python train.py --vocab_size=2048 --init="uniform" --init_std_up=0.026
MLP neurons of a small language model. Each row is named by its layer, matrix (gate and up: input weights; down: output weights) and neuron, and shows model dimensions 0-191. Each number is 500 + 25 x the weight over its row's rms, rounded and kept within 0 to 999. Numbers have three digits each. A neuron's up and down rows have the sign that makes its largest values positive.
Before each neuron's rows, "fires before" lists the tokens most often just after its 100 highest values on Wikipedia text that the model never trained on. A number after a token or word is its count.

fires before: " |" 38, ":" 9, "t" 6, "s" 6, "er" 4
L7.gate37:488513515472547532533436531485526529514481520475475480488486525535481511507496532515482502493502494508473496501459498473498506485499489498491531496499530493529540542476497475496470528521516493505512510502512522538466473460527493510532528486474489520509505476489447475453464449530561464462509541523506509502502532433520511537521464506500516513469482523538467510473493473525460515535536498521521493523500510488511541502545502521499534526461526509521508525489517497519506515506529528511517493481504489485509498468529474517547482518533492516463505482490483462551540503494506471482
L7.up37:439459476467535474456485519524520485473502549492519474501475478488455485516502543515512517470540488504499506471491548480487473503510516463486505507491460535521516470505501472547514487498488472491509492526500530506481562480502498515476485518460531511516533558532484498476507529464472496518515473476500522511471507515461491503524525491524482510469537514508501475515454475523496483489501495463515519471486460492528487488562460488480502504476520473472473491508462515461505507490516527468475435527508457452540490524509503472481527494488517514499490548499506501485493545502510529484
L7.down37:563506535517529501522494490537506545486499493486507489500519530501524530485458512533489519539505492527524494519526531542520504483515430486488499490507535514479461487473508497474518513504518461435496491497516496499489529492459519516503487512494511487494489497503511532507476546485442463484480484516544515489498489500460521503505516502458465484492508465492497509501560540493514467512528483517457523532494518487464486505525484472509473533476481490451536501528506500441475464469448482501535499478492517484514484455500517451525490516526527502580502488482543516478476468488499492519

fires before: "d" 18, "am" 9, "di" 8, "mi" 6, "min" 5, "vi" 5
L7.gate223:496477552505454518472485479519467518490450500557449499455487555490514517526497492511519471514472493501482552478487488483520514528507517483497471486474481536530482472468511495481491484506531482504500504533551499499490503530480511501475476480482511499480513522490439499513490512482497508517513488497512501528535506526500397518495528473492509506483491477515532478499494494456503486549510518472491498481532489445543505491497505533481528473512508513490523488499518528458509490515536458449540498489469500565516497460519535496465502471511510490484542465536525462526516488552489454498
L7.up223:516472539478472513530526518521501492482503544542513516444470481473523480509524481520483482485498499493511506457494506500522506529521516489512532539488516485476465465544449507521469502453466488520488518564533496544556512515491508499457456465505484491515480500491483488511473539539477513462507490498477512518523443485513455512462516506493488519503438556498464495493535513486519508520508498518520483496564489541482501518524488525511503508552498551480493474497488468459516510497498446517480511494459515514471470500509479458480481467492491469501494501532568482535479528525458498490
L7.down223:521462492491479454522529507467513445537470495467513478567460465518474483495476483497476537538501509491487517501494519500491489500498516512479520509482508499490483473493492498488501501500538525521516528488512469511504480472539485505551481562529491547487540544482470529485496489485495501502494504506520485456455506452461530471486466483520499534496526548490467481513495467506541515481536467514486501506482550515468496486516465503527507528457467504521508546493506524531487462518497518475503511525494515500506501525460470487529484489500494545487473502453529462473488493490492544548

fires before: "-" 47, "\n" 11, " |" 7, "T" 5, "=" 4
L5.gate530:498521497513463480494482482527489522546489484503488476501508445489514516494486525523500489460461509502457512491477507497503555475475543508486539493485519534553538505522490517512482515533534535539468527467490514475477514505510508488445493513531534497537513524509512481495485547512507512522482497491517489536455544498461518517505489506531473487465480543490480534454533467521524489513508490508495477546503503490527490483454538512448463506489491513517490482488523511505498518501507459556547481493491535535470532497469506477500551486494479487506518493532543458520522475442477470475
L5.up530:497473520486467518516521487435517520507539530549499520520485504517516502512492496470520492475486452486515519527483496503508478513528496516521480489514504449477495493521514453520524470500516503507498520524493511499479528495478497521533553502487521485487477528504548460505483463500507485488531524536493542520463471524508511480496420516464525532495454511528447484512555527525494474488483516540515521571511518510455510490499470494562495551459488477478509561506526506502530487500505534481475496495551494467450494527498515507505528512550471506512516480457545495452458515520500482485
L5.down530:523542499447532515496508525528476540490515518485522451471469456511459494480460504522503485504519500510479521466496498450512515499519488527500481539528485510479481502500500525469490528527519525511467479463505524495531558489461508521422505494537483523522525486489486479493510479512505515521471467525522459517480552491527485465502505536469504430497564490462453499506454504501495512483508517504474459480517512489503472537466509509512505442500507499519484480488468446482487500496479536493524515510480517522463519489467494493500477437477472463488551533492472495497488493465500513487

fires before: "\n" 71, "-" 17, "Z" 5
L5.gate276:496528500510501538525513519518506507492480520504459508484482490499457507528517502479526476497510468537546531562507468451502492503477512524510445480505504502501480492541477516552498564514498469517460468503453451489521509485454503491469531492508471557454480460522505525516501503513487514478467471514539499522472497534488538514519492493528495485517501468515482479518503474509503491490512512539449512526493532535532524489481459502482493493520489521470499558517538483525474501475511493535522539454499538485498465505495547489495509538514516514498534469496479477460498527478474483469
L5.up276:483507509482479489470528528522470520496482499492521529525485524504505478494478469481473480485514533487493511477471496464527531490541513504520510470506473519536529486534504499501511497488483496493532486496485494489502530504513490530523550494456495516548486485484510496506480483500507472544498484505513548474509490481477478527514488495474515521527508534453481533526545494548494520459526471502500554541462484459492501538519494535497423519497532534516468482471496482481453464507518431564507528501508494530468478560515459519527542527534504500526500493465500505503510501500454489515
L5.down276:555515523517485546517524496540492525511494483497482497463546485470479491481505476500538511467484527520485500559513476473527459512467536524523471513512528479519457526492470503508473507498556517510484507514496462483518475501512542483468520500540528497459530479506558471509523511495467509515512464442539491490480481489518505475510495503520457471500517510549507485526472511469499473543510505519510485508509508504514536502485473529534538509487524548481540526472540525535515477490536518479523471520487481507516516484471543457481475504457528476480474514493522476506494513481530514501

fires before: ")" 54, "–20" 7, ")," 7, ")." 5, " |" 4
L9.gate445:502481497507475531513472523451500525502460536473483535517500524498546477481484487490457460555518498503461468420478477501522500486481497499517487530499495472516549497559504473506503471539482458461530478500489446502476493515506481538530504515439514473531526521490520490488530528506527526496479523499514491505496492520470469514508490509469463527459532532526486483538488517522454503495516530498478497496492496514456524489517474488468522496433501489526487491476478507492488539517514472509494500455472522469541518462541501521496468475502522515514528485523539515524494508486535492539
L9.up445:524481495471484473491517464469459486501498516486482482522513482455535489470441505483507517485510474512473547535479518503479476486521464450487514513489524468510501524505485491509494528497516507494546504501507497531565498470487468491539450490520464505530507451498525468562467536479473442551536504474461512508518507471477477513498485497524470451525498492459495532456507471463507507462510514532523524524473508498501508493533507464537515531494503489489473511533529533511472489498496461502481499481521498499501482491502477509447471524509469519565520499531514504471468468505514503522
L9.down445:533459464557582484527475497533454513511520510536494481549479518507464499496481505528493494533458472479487474489509478493463506533484498475501512538489511514531533524523425493488526525513426531472538499518461476515484484528510510509548515507510500532481491518499472503454518488520504497486482472494527492502484505524468480485495442534458500499473515510528475459539496504484485513514523537480474538501531495496544487493517508505447517535495511479496511486502447487512511504529511494474456507510537466508495534512480500508527465471475521499524520498489504514490532486482458470479

fires before: "d" 19, "am" 13, "di" 8, "min" 6, "ro" 6, "il" 4
L5.gate311:514520550512504539561476526479486509524515496509478523540494512483459488458504530507520451486528501503478493481461434486496532510484469497544486546504448465517512511462467515467474501514510492492513501486501516506504506529530485471479497496507474509538503497493518509534523465489505548483510463514519461511531507534538493486496503508539541511505521496527509522495543460494501526489487478492509459492512505495499470467490511506522510451473499533470470458468550528500495541526512492471474477535495505524490454482519498517484489507506550440512483491502471525509535501476493509520
L5.up311:490523521520542482481521484487550497520485543535540536521497517511470492465513505499525497483497549516514477487527498477499478504536475523533528504534550489492493491525501559487497514501521498481539482466517468495508505523536514467540488512516497481518501509480504509496481473526475510487492459512491468550552491499520502468453483540530551486499567464553477543494516532516473512513500515526470473459530480512464497498503503496532512519469494474517469496495485509489501501558548487463490504576492503573532444471523526507466493483443481508510514467535487515493510478498545492516
L5.down311:469512508520485464492493468518467437493445496517485495531509501521516481520508463510512520549459446481485479521508500498513454535481528496469484484479484518484502478473530517530528515505516473508491470529509477482494507499450489499468509513488552448474507486482490491481489528498480523528483474519514481485488458481496472473461527503487517495493492480459498475484545507518521444510513513560492544498463547544497526518487454505500455580484509509532525542493483483493497522496494462477512536512478502493492521469519512533524529488470490521486513491532536464529511490538483494488

fires before: "–19" 20, ")," 12, ")" 12, " |" 11, ")." 7
L7.gate691:479500499483503537507515481517509528503508484528489420527500489492524464432514483555453464512531420481476498449522523495499470501529480471468508481446514506524520495517537505484464487540532478513495466462486491481525564541546512511493488540484466482502466485500559467484488482527547511481499512515501518464448469489505505509509530513538460533473486505478478506474501498510484536481470461502526537491491502517487476517457517476506479466461492513485474523508449496504467509534543463491505494485536506497516497481510459526485512499513465537492466502492504519499513497479564476495
L7.up691:463519525529525477500462475515525492472493445538530494496507462548515482555494473499448461511481475536507478475479508508469487494483500524428469462510526489542525530481504461521523474479473505522512515502510487558528483554501477508480501474492542492476518516519512503465478493509505473502512522503491502494542485505500499514490488488533568498508480530507522520486479484521543464503519503491517466496543499484448500516531530484487491488461486474517455509497502486528493520469494507443548511454525486445517489500497488521508483490482485565504496496502472498453520475539491516487
L7.down691:516481490481512470473520509537468496518498536537477501518472481507545523489495470532478473480545450534534523475470474460488494506480521489489489497530496493476553411540493500502528483465489474479521506519517516490512489497520470463500478530546521465509494485479498533472483488498517493506499479500498515491516481450497481495497495507524477475489550519497507475511475507499500515513505521500536533519532545520478494491525501474502519451414495482483513494481492506506520556528474475495439463543499496501469467477481501494490523487522480518547502500455495488530513524508552518498

fires before: " |" 48, "==" 11, ")" 8
L12.gate454:516468557527531530518479504501517531526507489499491496545495496478540512524551515481486507505468466487502522515479525498593495470499460502499494486470482499534469501561500499472525533508476483461506528469549520514455492539454489566524513524462496487520537463520522497498461496498515499530536506503542493518474478492474487486515520461485483482506464499520483503483491546505474513463502527496471555504541467501487538520466519522529493503483507478522471547515491528518468550514492511488460500530466458488536518495480504495526513503534530486476488472484471512514500501512477506530
L12.up454:521517490507535492542502502497472501494524487496498486525465468475479481452502491512537516540475537512497518494510472497547469479534494502490497502492472484522515497528517479541510497522512512496485522482456482525474535489516487454503469468516498501486502530522480505507506492544500521531503510487530527541448463502519513474482479485520490519509518529492545495498484472538470487458506472437477523513483538527493511519518523475476558472493511493434506506473518578508509491531533548438486494458468484520490473465489499532546527543493506499525519494483531560482530494510564491500
L12.down454:506470534507492452475473500485520493464506435517492510491524491468494516521485504496497488495522501492464511512504515502498508484473502460467486497479483532535500504531537537520489510514456508494546472475519511502499552496571459466570491513497509495488538516500470526510478509510442516468510510490553513521489489477433483511504500493525512538541493489486484484489486471508512524492475493494471523483486528500503484484486521514531507478500512504520509457517498499497469507489492496525523481447512467483496505454510440495504568517536504513465488499474526482481544486488515546461

fires before: "ct" 18, "in" 11, "ction" 10, "g" 4, "il" 4, "ation" 4
L9.gate392:526507504471524500499523518450506521503499425568539519479510509530494482476485499505494528522508494482483502465489524541490473503485479478463541522504501479498509546490497499483498551489470555467486449506534489494530520487509523514494444481496527483436486482531479438474503505542502485484514479520473511525498488506528459520501485448481488478511502484476442490507538463497469526498493514521513518522496534540503515497493508521548495510473502482500508521463465493484511493465554527547501527476476505480449531475516488490501475503467504496494522507577521498541507477490512520517
L9.up392:470504519494500498495524492479525506499511502578501437510515473490497506487515539474527520518500484480529506448456508520520492494534474541502491489470517501546511549542484488524512488495500442519521457482526542478508498484472501536454498483474473505529462526524500485489526515468493492531495519522492518495514531529504495484477463517509469526523449529489516530437504532533496522488492493499480542507492514551493520545491512472497480515495502495500532524527508519499548510511509488506480504499521481515474482456531505512476462507505537468541492488525515544480500489495538476484
L9.down392:534503489498467513515505502482513509487494501551515506486492484521498483448488510506497468514521498522517474496505508510508505466463510433489515531487497514465475519459535496501526526507463524478456535525511504492527504525542509482501488499481545474473501514493523492506476498486492514496557492493526466542491433523518460499504491498493495520496522463516474505497503455508504525497470480505534476493515499504507512492505501500536517504495498501506483504495449481515522474448512519458496487416503531465462523501546491524536477500428520484510488492516526459557496521543489515499

fires before: " |" 28, "=" 10, ":" 8, " /" 8, "n" 6, "-" 5
L11.gate278:520518525501538521531485495476486524526480494485489498515459499478460471510507468463485485480502485496520550486474475526532476476511549500529490515447501506528544550494476501496530520495459505491523502486485540493485531513484474539459483497470460506523512533556505477445523478506537494535464529525497486475467527500481509532488531460513495534529495505504478490508557507488450520498499514466451524526500531487498500493497493493518502518528519516557499481501545472493487511530482487518474549471531445490530539501517521542494526514530509507478491467498472537523496523474500483452
L11.up278:465517558497483503487482521481505529481532521479466510494494530492488535470490512520494520472468552482505527497521531500494489521507499533487502489545464545493442466469493525502523504533450512505446510520526505497509466499486512492506452484473520505521456498545475504492468490470511511478504473503526519480513516509482501508494496546486516572514498462473488519459512528488479507481483493504522514490478551452498490534458486520490507521550518496530527514485503476518495496485524521492483544460442500498503468478496556493540501513555503527498551494468515541480470473503493500520
L11.down278:481454482469490462501476510515495459511498475478528508491486490550509474462533492493529502511537500522497507489525513510465515511453514534533479535492460529507471497520566504498489488479489493509498493495479500479500499552533511474492484408474493521479490464490522490524489511500527503512559505495520504515539487469548486503488535497507508577509533508521524513529477456535499531490495568526520501528501518512504450513516475475467472474496506537486555527530505489552466511468485493528505483518508504472532489533539483495526473518508483511492525526491525514503487540512519513519

fires before: ")" 79, ")," 9, ");" 5
L12.gate129:454484466469510506531484500505498531560530506509465454490479495486494492522497523469510450505538460513506502546483511431486472443490521465495500490499549460507521519491523513477501528503551466476510475496494463525561485567456493529530499471479526494499519483504493537490498519510496492484579495521541495503522511466508463520542547509520529516486483461483494490567512507513486489502494540499458499542489495521506497484491489496499512473504491511454490532540520530519511508480509506512507520474504487526523483512492491509473479521527454492507487494522548555470512520483511515502
L12.up129:509465474465479499517517492504504517493492530522493498516532536482485485503510470515493510485478493518492515519523470478497453486493515469507447527490553500477498466476469491485512512556466492493502500485468557527505538560497505492484508503517536529530520468467509513512480487500475503487541488538511486538540572467509469509509522482522471521501460480481476487523526504507524494487492518453502520511499533511497526518469492498517472484530524496483471521487452522486530476506530513496491538488423472517515485489511532530509500502491469498488458515520501518452481485515531516475
L12.down129:454501459491525504496488489476486453535534484453466492516507472510510472570507423495471515512489484497496502529470454482526476481499477457487477523501562488490506507477499573511459534490529502555496509515512509460490477477508509509495476491481536483514547495527518512527528492525515503495520544508471505515501536460490489496533499530521498496492436552493487483510490502470511511493520471523505448488488499535511497492508552481564488486516470464538475473514497517518496505511487499483460483486496459500516525528490496512485507501502522513499502513490544483485506539508535506526

fires before: " |" 20, ")" 12, ":" 11, ")," 9, "–20" 8
L7.gate165:489501464462465485512483501488546516534529435529480485537496502476499517446506477453512472504498531485444516503490514492520538500512507512491466506498514520486530471557492463484516469488486454503510509497480490473519543548483466494487492511489523514459483537522537482554469520484506474463508556529474501526481494530474477527506509505487473508449503479525482486528542500449511487513522515504496517524493488508477499501495471503501464432514547490520451518523518482503511512489511502522500543464459532548486492528522486485507473514479493501475517516499508471434494475521534470487
L7.up165:526467463503448486497537518466509493474496511480488499528532457556483491480487526485463489548511516528474528497511517498496457463477522492510529465523509498477509512531473487522527482511483475501481469522465501491508491516520529546504518509499493539501474516515514526485509466509495545496466523538493530528542529524507459513532489482473480500479470501474504472464472507484511496514559483480540482489472521449505463486537530482512487490501528562536486510461531505510486542526540501485520479495479519479499478471475475540463464488485473494490562481444517469491527430506501507483
L7.down165:477539505518553515513495539499510462522538516476528473481476506511510492518506517518481497494489477515519535494511514488469421540476501532519511554508439533514523522455527502451512464521502494498469517539500504550478514473532487504524488516545463480574545479493470483528510506549485521510527531491524511483531507515487510499494506474576502522526494489481498446479509512485476527492470507470476489487434511492517526498493531519481545494470522489459465524532495485510515511476480496463481493522483497497482470486509465504526510491499484526473505485508474478528535523502460492466

fires before: "." 17, "," 15, "ed" 13, "–" 7, " to" 5, " and" 5
L12.gate456:489496547494497481484496477498467524512459475489510535489513454502498480494494508493515490485511504502463476542480530524549557490458491519483504499505512465464564509497522503510528438513526476455486462456527490472523519507517467514526518542496496456499528472552512500499475557496550534457505537516531513526520539521481480492505498505470489520476587484525460534467521498535530482509472505514491487473567523472511528486482491493499495503487502470510499520512476506441488490519547529551527489529547532512497493511508488487496517457479529492507460503523494499492494507521458509512
L12.up456:543480441499539457502458529495493512531505465551487494514526474521549469467485524496484534517470471482480483511501506495466476520484465458517480489507549488477514508507480469492540497522508522477485475483558494500484465482490471477491499493470553487564510498529509452527496516483553541521509457504531504505470468474506462480540535479497539500501529555500511543493517537457495507475504473489512505492483452468502482475485519559501478515478512499495494512502477501548513499516526504506527474475468508488470477539558499530520514536494512490514453485489503488487465515526542518489
L12.down456:458500470533521505479524476484488431505505490523463530538503494450453476524525532478486524489493503487525521519488477528506514586520504487500490503525498459485503546566487488473445510537482505500503479496518471493506497570507479518535543496515482527515443525487510440507494533506474528491540538471507496487547520550485529533491517488516499490518499509456448480478505494496487466467517508525490517473499502512496520479452519507489481474481483474475491488505539427504526496515495510485503519513514515514532505515494466528507476467476471524482527508513512505498511508520495502500

fires before: " |" 37, "″" 16, "." 8, " (" 6, "%" 4
L8.gate535:514545534518529489506509492532511532470502480528493465483516522492544474498473487456499490521540498495459523472463503454507530559470502518492449537504537463503538541508486491516467509530461480477518482500482496502486468475512496535474502494529495514483534430490488479516547476515492465471490530502499437534526488536497499534554482476504457492474473503503515537505483512499519501482484539505462505531496515439539490508514452504534505469503525542468496511507495531549500491480473522521505503496552517511475455464478468518479517503500519466506496500531502485479544491532482436465
L8.up535:529492525476508529465495493541423512487510510509508502477503487478496485461499496534514499519498467469498500498471511480459521526502505531493522489469522487547542523496564538500481520456500529506499480513496460496535508504451515468502510483449519507527504549511476465477512513480499537468493472458497498476496534494500511488467502484497480506516500503504521464451507479506477483502468535476518511509484533495498507478509442495540486518469518475538460480536518496470477465500471503536496469535521492510509473511466506489504507474481507498488482489471455480463478473469472486496
L8.down535:486502476490522476517528499477481434537524516470501482494530494505467503515519458508484498479516491496502454487477446489486493494497503495533485509538460501520456510450478493526491463534535508540531490513522483462518454524476516527466524454444499516472555477487463477536520494467491514468500453491426474517536554502483483503517494479496465543508489495497539492500529507511517535522483505480491555519450496504536484474506476465524512497473512513500508470474498467481508501441499531459480498485484523497490525520478495464488478494482486512494528493527502494482546480521524485490

fires before: " |" 42, ")" 13, "%" 7, " (" 7, "°" 4, "." 4
L6.gate588:490507526515508544463513512541511508513477468515491542472508530547505463510500486500468492500495469489448534487499543509465535541465444460540512495502483471486483493526494503534475511495515448439486494517525453490491561486464514520467525450517517494464490471526489495503514486482497519467476526503515500448492520501477514530501533500498543498468532525468486534501496504541482494512511520526505464509511533474508473469511472540500474493484550524556541518523529504497498507521516495510489521467538482529458510460465503468501514543454506466511492456553513541515513498545514503516
L6.up588:504497463479450511499488501504438467498497474481459514462528495455492440556474494491504514522448503475502537511518529537496465503488513485515518495463486505493504506507505490500520505552519490478491486524517484477548493487479486518479497521508486502515499486500500515501526516488467482515492479494476520465505521546468517506500544473496491503510489547478522529473482508544476466496510542461490475513508519508529481518549446505522520508484534507501524522538570500495531514487491575477469512476505486485452481504493487511481487509490538500475514521560499489467511477494432475498
L6.down588:471468473474513483454490494486483490508517461511494490565500490480493494487484488452518523508471498557556494470518489485499474465505512551463493482473507516554541514473550510497502514519454518551521487511525495537461514535520498504457540537507478484563489527496457500477521455524479497502521484491508537482502524441521464523494490473510456448524447502516501486532500467481511489521484480463468542482507457526501552550506500513494516496500502503484466506523490499529524529493455525487490490516496456495474472509535476535523483484562508500488489514482510464506548477509490511489

fires before: " |" 28, "s" 23, "ner" 8, "k" 4
L12.gate4:484485504479496519500489499480481555468474521466453526505478534483490485516477529529507482489512519519483545511524509469536536521482475495509468533491481478495478481540493481445511473524457513453489493477527513507508543532520485527490442502465469498521512444489560480462474483519500449505494527500456467479460499498459501500538525511525519497446473489493479486507507476527495505496493520505508521503516492488514477544466523529480494452455509496520494504476524497481463506536487525537512508492528494531481517500520486490505467530522491507472499511471466452477474514456470490486
L12.up4:494461499482488487538480514457474521440489500516518538527477549507472482487492519491518504485506542503515504494497477469477481499515465522494542458491515469509504520475509550515521482527518493494522495502508484498519542540553506515497481495486464478473501495475489489500550524486484455497473495454469506523513477461560470524502470524458493530470470472501537480489519528522523497469520511471549493472452482475544484534436469483517486522498502484451511476532491452517498510527524494489521485501456520552519478457511470489513478475534509501542520543467510484505489473513497501465
L12.down4:493499450485523468521484492521538455506453499544489447550500500492509533484525494502488526481516454546509460490510465468504503512512537498519478502475527503553495522514524529500512498481434493475511480489501532503506550499508475471557548476522530505517469472508498545506485524517516479479489492514515523500553534517515508521513530501512537527531503479536484457502500426465535477467520542485473510515518478491463495487533507471496498526510541504496516477494510464509473501453494457498480498510480493468529514487507500488473508525504476519458497508521497504529528498503554515535

fires before: " |" 57, "us" 6, "er" 5, "and" 5
L11.gate413:491472508487472484541487473534477567487499448516530480506488508554481490489516572485481454491530496494481518472516514507536490522477547514516482472474471516526474476499480489501512513530506493479492465472509485460465508491495490515510479521493520508486548483467492516526521471484548481516499550483527519544521480494450508515536486487511502501494469505502504494505478517484468512516491516512473499534553480476499570516501479461540519504501535482496508474512502536522507478503534490496537508511512480480486500489482495532512470540485548464523446489486521510506454514507493510472
L11.up413:460487538491523538505491496481488494466491518493516463504502496471482443495479514540486443515484478532467479496459523459495527485516468493517533518512531536509506469499431531495496528479492518508504458513508520496516525501492472541474527521469515486491500502536488523496481505451531523508477520487480513444503493479482514546525501482475508527450531482461493484554520471530510517478505536485506487501483503502493484472489488548503533488492499491494459490511515446491494509518525455516514478489505444483512528525477512457477501513485513493503513508500525522531476509496534519512
L11.down413:573538516485511478507519517470493503512484539498543514519536491502496471536502523501522445453491495453470483520513543513487495517478543489498488476543496512487486517529501504519498520493535504480506508481495477498477518521499492495516508502492502558462492522465501517502468451497501481474512501523489528558480518526513503501496510554495514491461524487501511533451493485536476522506527515508522469578472501474485499469509490510505488501481455531462484551482448453491511481471514492504523506542483511533518481495459492500501484478514496521506490437513450528506496460478520517475

fires before: "ri" 14, "ur" 11, "la" 9, "un" 6, "op" 6, "ho" 5
L6.gate39:529532472468533519497491539486470514504493494495491498516500481492493518486499477530512477504518500534460504486471470518519502525475509544510510508467500467485504527477505524516487504518478491469519489498496477468485486532441467494443497510493516533464485477483494453512531461496482504449516518495464515500479501508486479533492493527533457481458493524492476516485496511455481553515488489491505503483472525527503477492513470510507456524500503542481502484501523552467524463456550489487509557504503522479530506506511511486500501510509483489501514507547433488498486476516519464501
L6.up39:523501469558507492500485501507522479421527498507500472472525485481514548528532497521538515525519482512519540497522471480487474455512474502484537493508513527486474502544447505484501514566491479475547496494525528495471465553481473518478524486531509560478503482491507560493506511501469527448500555467500519476508477509496505522490498483498462494529505482526473526503494508509531501494461452459521457479475489509474507497511480486518461503502508535490515480475493545485506478474515463514488509475506541482537522493528472517473461521501489499464536510510436490544525477487511511472
L6.down39:469465490510480505525492505512471487451487478471499481498539480456525453521475496496502508506546490447506510482480526511486537472502500506517499513522503486521542537478480444484493542487473489539527497502528499526480497508494494466514517451517542507510513466482495545475490505443529519495506537508484544463496467491505524461459465512474502490506492462530514533523537495492512463482520496504457482491467484515491452488475504494518509525523463494509430496487485446496509551528507491503534492513535482506478498451552492503497498511504466505498464492489482478515531480498454493476

fires before: " |" 37, "," 11, "–" 7, "ice" 7
L7.gate55:519496530507542525521487506549501527486494488534492499523506484511498515538533512493524483531489522493508517450527478514484486506533465478532526531521495456547501510536527438478503473508526480465478491494507519491528474503520487510440482510522511509513500498529487485476472487512543523510491485485490474487482505577563484522524526495533501511491478478498497504505482525520490550487555516484489518525540447515488468500517523539496485486501517543505499528492474550502541565533541500528500522497546534472482498474481478473483563535499484507500472488521454477472485447510529534553
L7.up55:491520509506484539503484478502514509485543489501464516545515467471525484519496483524493485504495510529512530503490513532482509469459496492486494507491468467525454492485529490493522485495504534494547491479511503490474526497507530474525513470516485512481472558494503522532494484539570492520488480486484490516464466552510500476469511529496548497542520484496489528523474500527503494502518530522479527488449458493498531483519528528511493506477475500490518470505523493483513499497466501512538483523502476503512467478474458517591508531529487519505516535468463483491459492443508499512
L7.down55:493520479524543481519472471453476542590511514544495506509513512450549488472519522526486463539515515533505529481463484480496435515512515492495543488484540498473523485479481479452481496493499494498526470514464497457489498504499512468509494528473524445474527482524549548484520447473478520521527492512497478501484514499499524528534509453482502513509530518479504514485555518549447481482525488525506494514516491517504534452473495510489493500472445495502516499512520536532473510434486460494463482486531474488454495508510521489491518522472545484509506455524510508494519496499517479476

fires before: "." 60
L12.gate523:473500497500499461511450562490475517510523469464495460521505490472489489529509537497497480521518532487459485492489539501527498549468520481518545470506505503465492525514526476492515493500491500488499492503493499469488465514457502495516503479499506477534454486505464503500477492507550518497535520441520466485510487522499505526479537459512489538500555522573490548516526544534468510499491479540507511447500517496505529502522502515540498518524502499473470508520485510515539491476524515487532485523492500466473535516495470514535505479438481540507453487519484504471497465531512504491
L12.up523:497504494484467502501469520532514504509563550505510521488458497516515502498482470479492394524491531512508532537517519454468493491465520537487512470507497486484503466487526521497516509478461521463484501496572468489474446481485500510518523526459512481538509506489491510474529494521495528510499468483499468493455545472484494523528463488471543519464497518467466472486524536514485489534488509528485458500495489493499497520525508467527498496496497525521467475530527515501513471534519540504496511497461501510508466529500504512530524488494513480491553521508505509499476493487495546479
L12.down523:486478506530554510514515451456508436485514512544460481497563476466477462466533477484472545522452499486510450533518468492515497515564542512509509510503497480491489516493487524495482471525516505518475432517495541527487504493507507504476522449536517481520499476487511522454480530546515514472504513534464530513505480491499525499455489480510481493504467465502477492491516486504490499525476510455498505537502497520516514499495511510494528501519478530488519504472436499518502510515539487491540499533511481517474542449499524521478517472527462491484488477512512498504512500525543520482

fires before: ")" 48, ")," 6, " in" 4
L12.gate503:462536503497446487535480459499468505506514485492558483502510499493516480518495492519528525506492516510497488529479452466539470482503523490501501456516552486450496525525475495497487498517516465514511488486484446501539503545472481506494522483484505478512519510514464469517476497516515546440539534516498529525546509479488476474482494505552507531488508487509493468550494521513512487486527528553496482491493496481510488513487481477495489451483491513457426530529520488521521513501504513503462455497471478483507483486541483553484505513529476496557472507500514524504523462472506535522
L12.up503:521515488542495481510548486495560505537538490476509519505524512517452541546474498458521454491492543476506498520510532474510491451507524476536520451514515560525470469497527504454500500511488504475493493546514497538508523545479456526463531489484482497566488467445458533526495481513501503492561494486507489496506520468476517490494509488494524532499475491476488499525494462475531468459494480492516487490467522504521474506478534509499511499571490495510463487492497503515532502449511467475483488479438514509505486525522501504538456503479490512521491505508515493472525510525487516486
L12.down503:501535453485508511516508514518514435513483517512489510498463479518494521544457502465484505523473508515538513500517492524548490476469514508476554510481541497482553503489518516441470582499504511477505519497499515509473500513530526512524504488483541488508503505536497493478520498542496477523534484486467503477514492461529524506472545487530492523504446499511487482533452518481573500507499508514493498500520549527473510542505525475487488499494445450538543438513489536500474516510507490508486507514480521500501513488428531510482459507520510535460516526480546493502486516516494495511

fires before: " |" 37, "s" 20, "ip" 6, " place" 4
L12.gate118:505534507508516539491534506503498539496474489509482489525457520519511495560506504507522489471499449472516512475524570502528517552493521498513503478510479480527557480503503495470475512503478516489476485507509479441471501527487482477524456509510498525501491504489501507476482472499471447493476488536466517514495490439509498508550542497532482504498508542521448514484462568487518492498510509489469532460492506476555518538504546514484486466488528517522500548460475492494509494552542470479480516545548468472484496476504489507485524508492524513530512539508489495508508487499494488518
L12.up118:489479515544478449481536513499533537489520503495516489489464488514505502484493501541513481514522497497529566495479539519502471469479487477524474497522448484497513469501521516510523486544431529496512523448519480506422494483498528537500502504523454445502509492497506548486473518458500522501533505447516505518499503518532517460486499505476484556529494526504486523478491525461460517496487483529545485471492489480474476470530462503470550512532533494501506497523483509487493472486508481452519475492477488514521508489494515517455533479460474493510499494469501548507448512502499523554
L12.down118:478521534521510512549474531496498481495487494494521507456495520497527493490455492482476487472490465482496491492451461490529517492578532522520460542470512517465493501574492441488518523531546450509478457485491494546540508471467493511457494459506530478506484541521480530510510515509510524466530562494485497510480487521478493522487470458523518511443477521516483473505510455501481508469469497490538531531486504490479514469493529514529487508506489509524497511507512505487521516468502502536502532457515530485540483521465483500487497516545520510457516501509507507507524504497535512492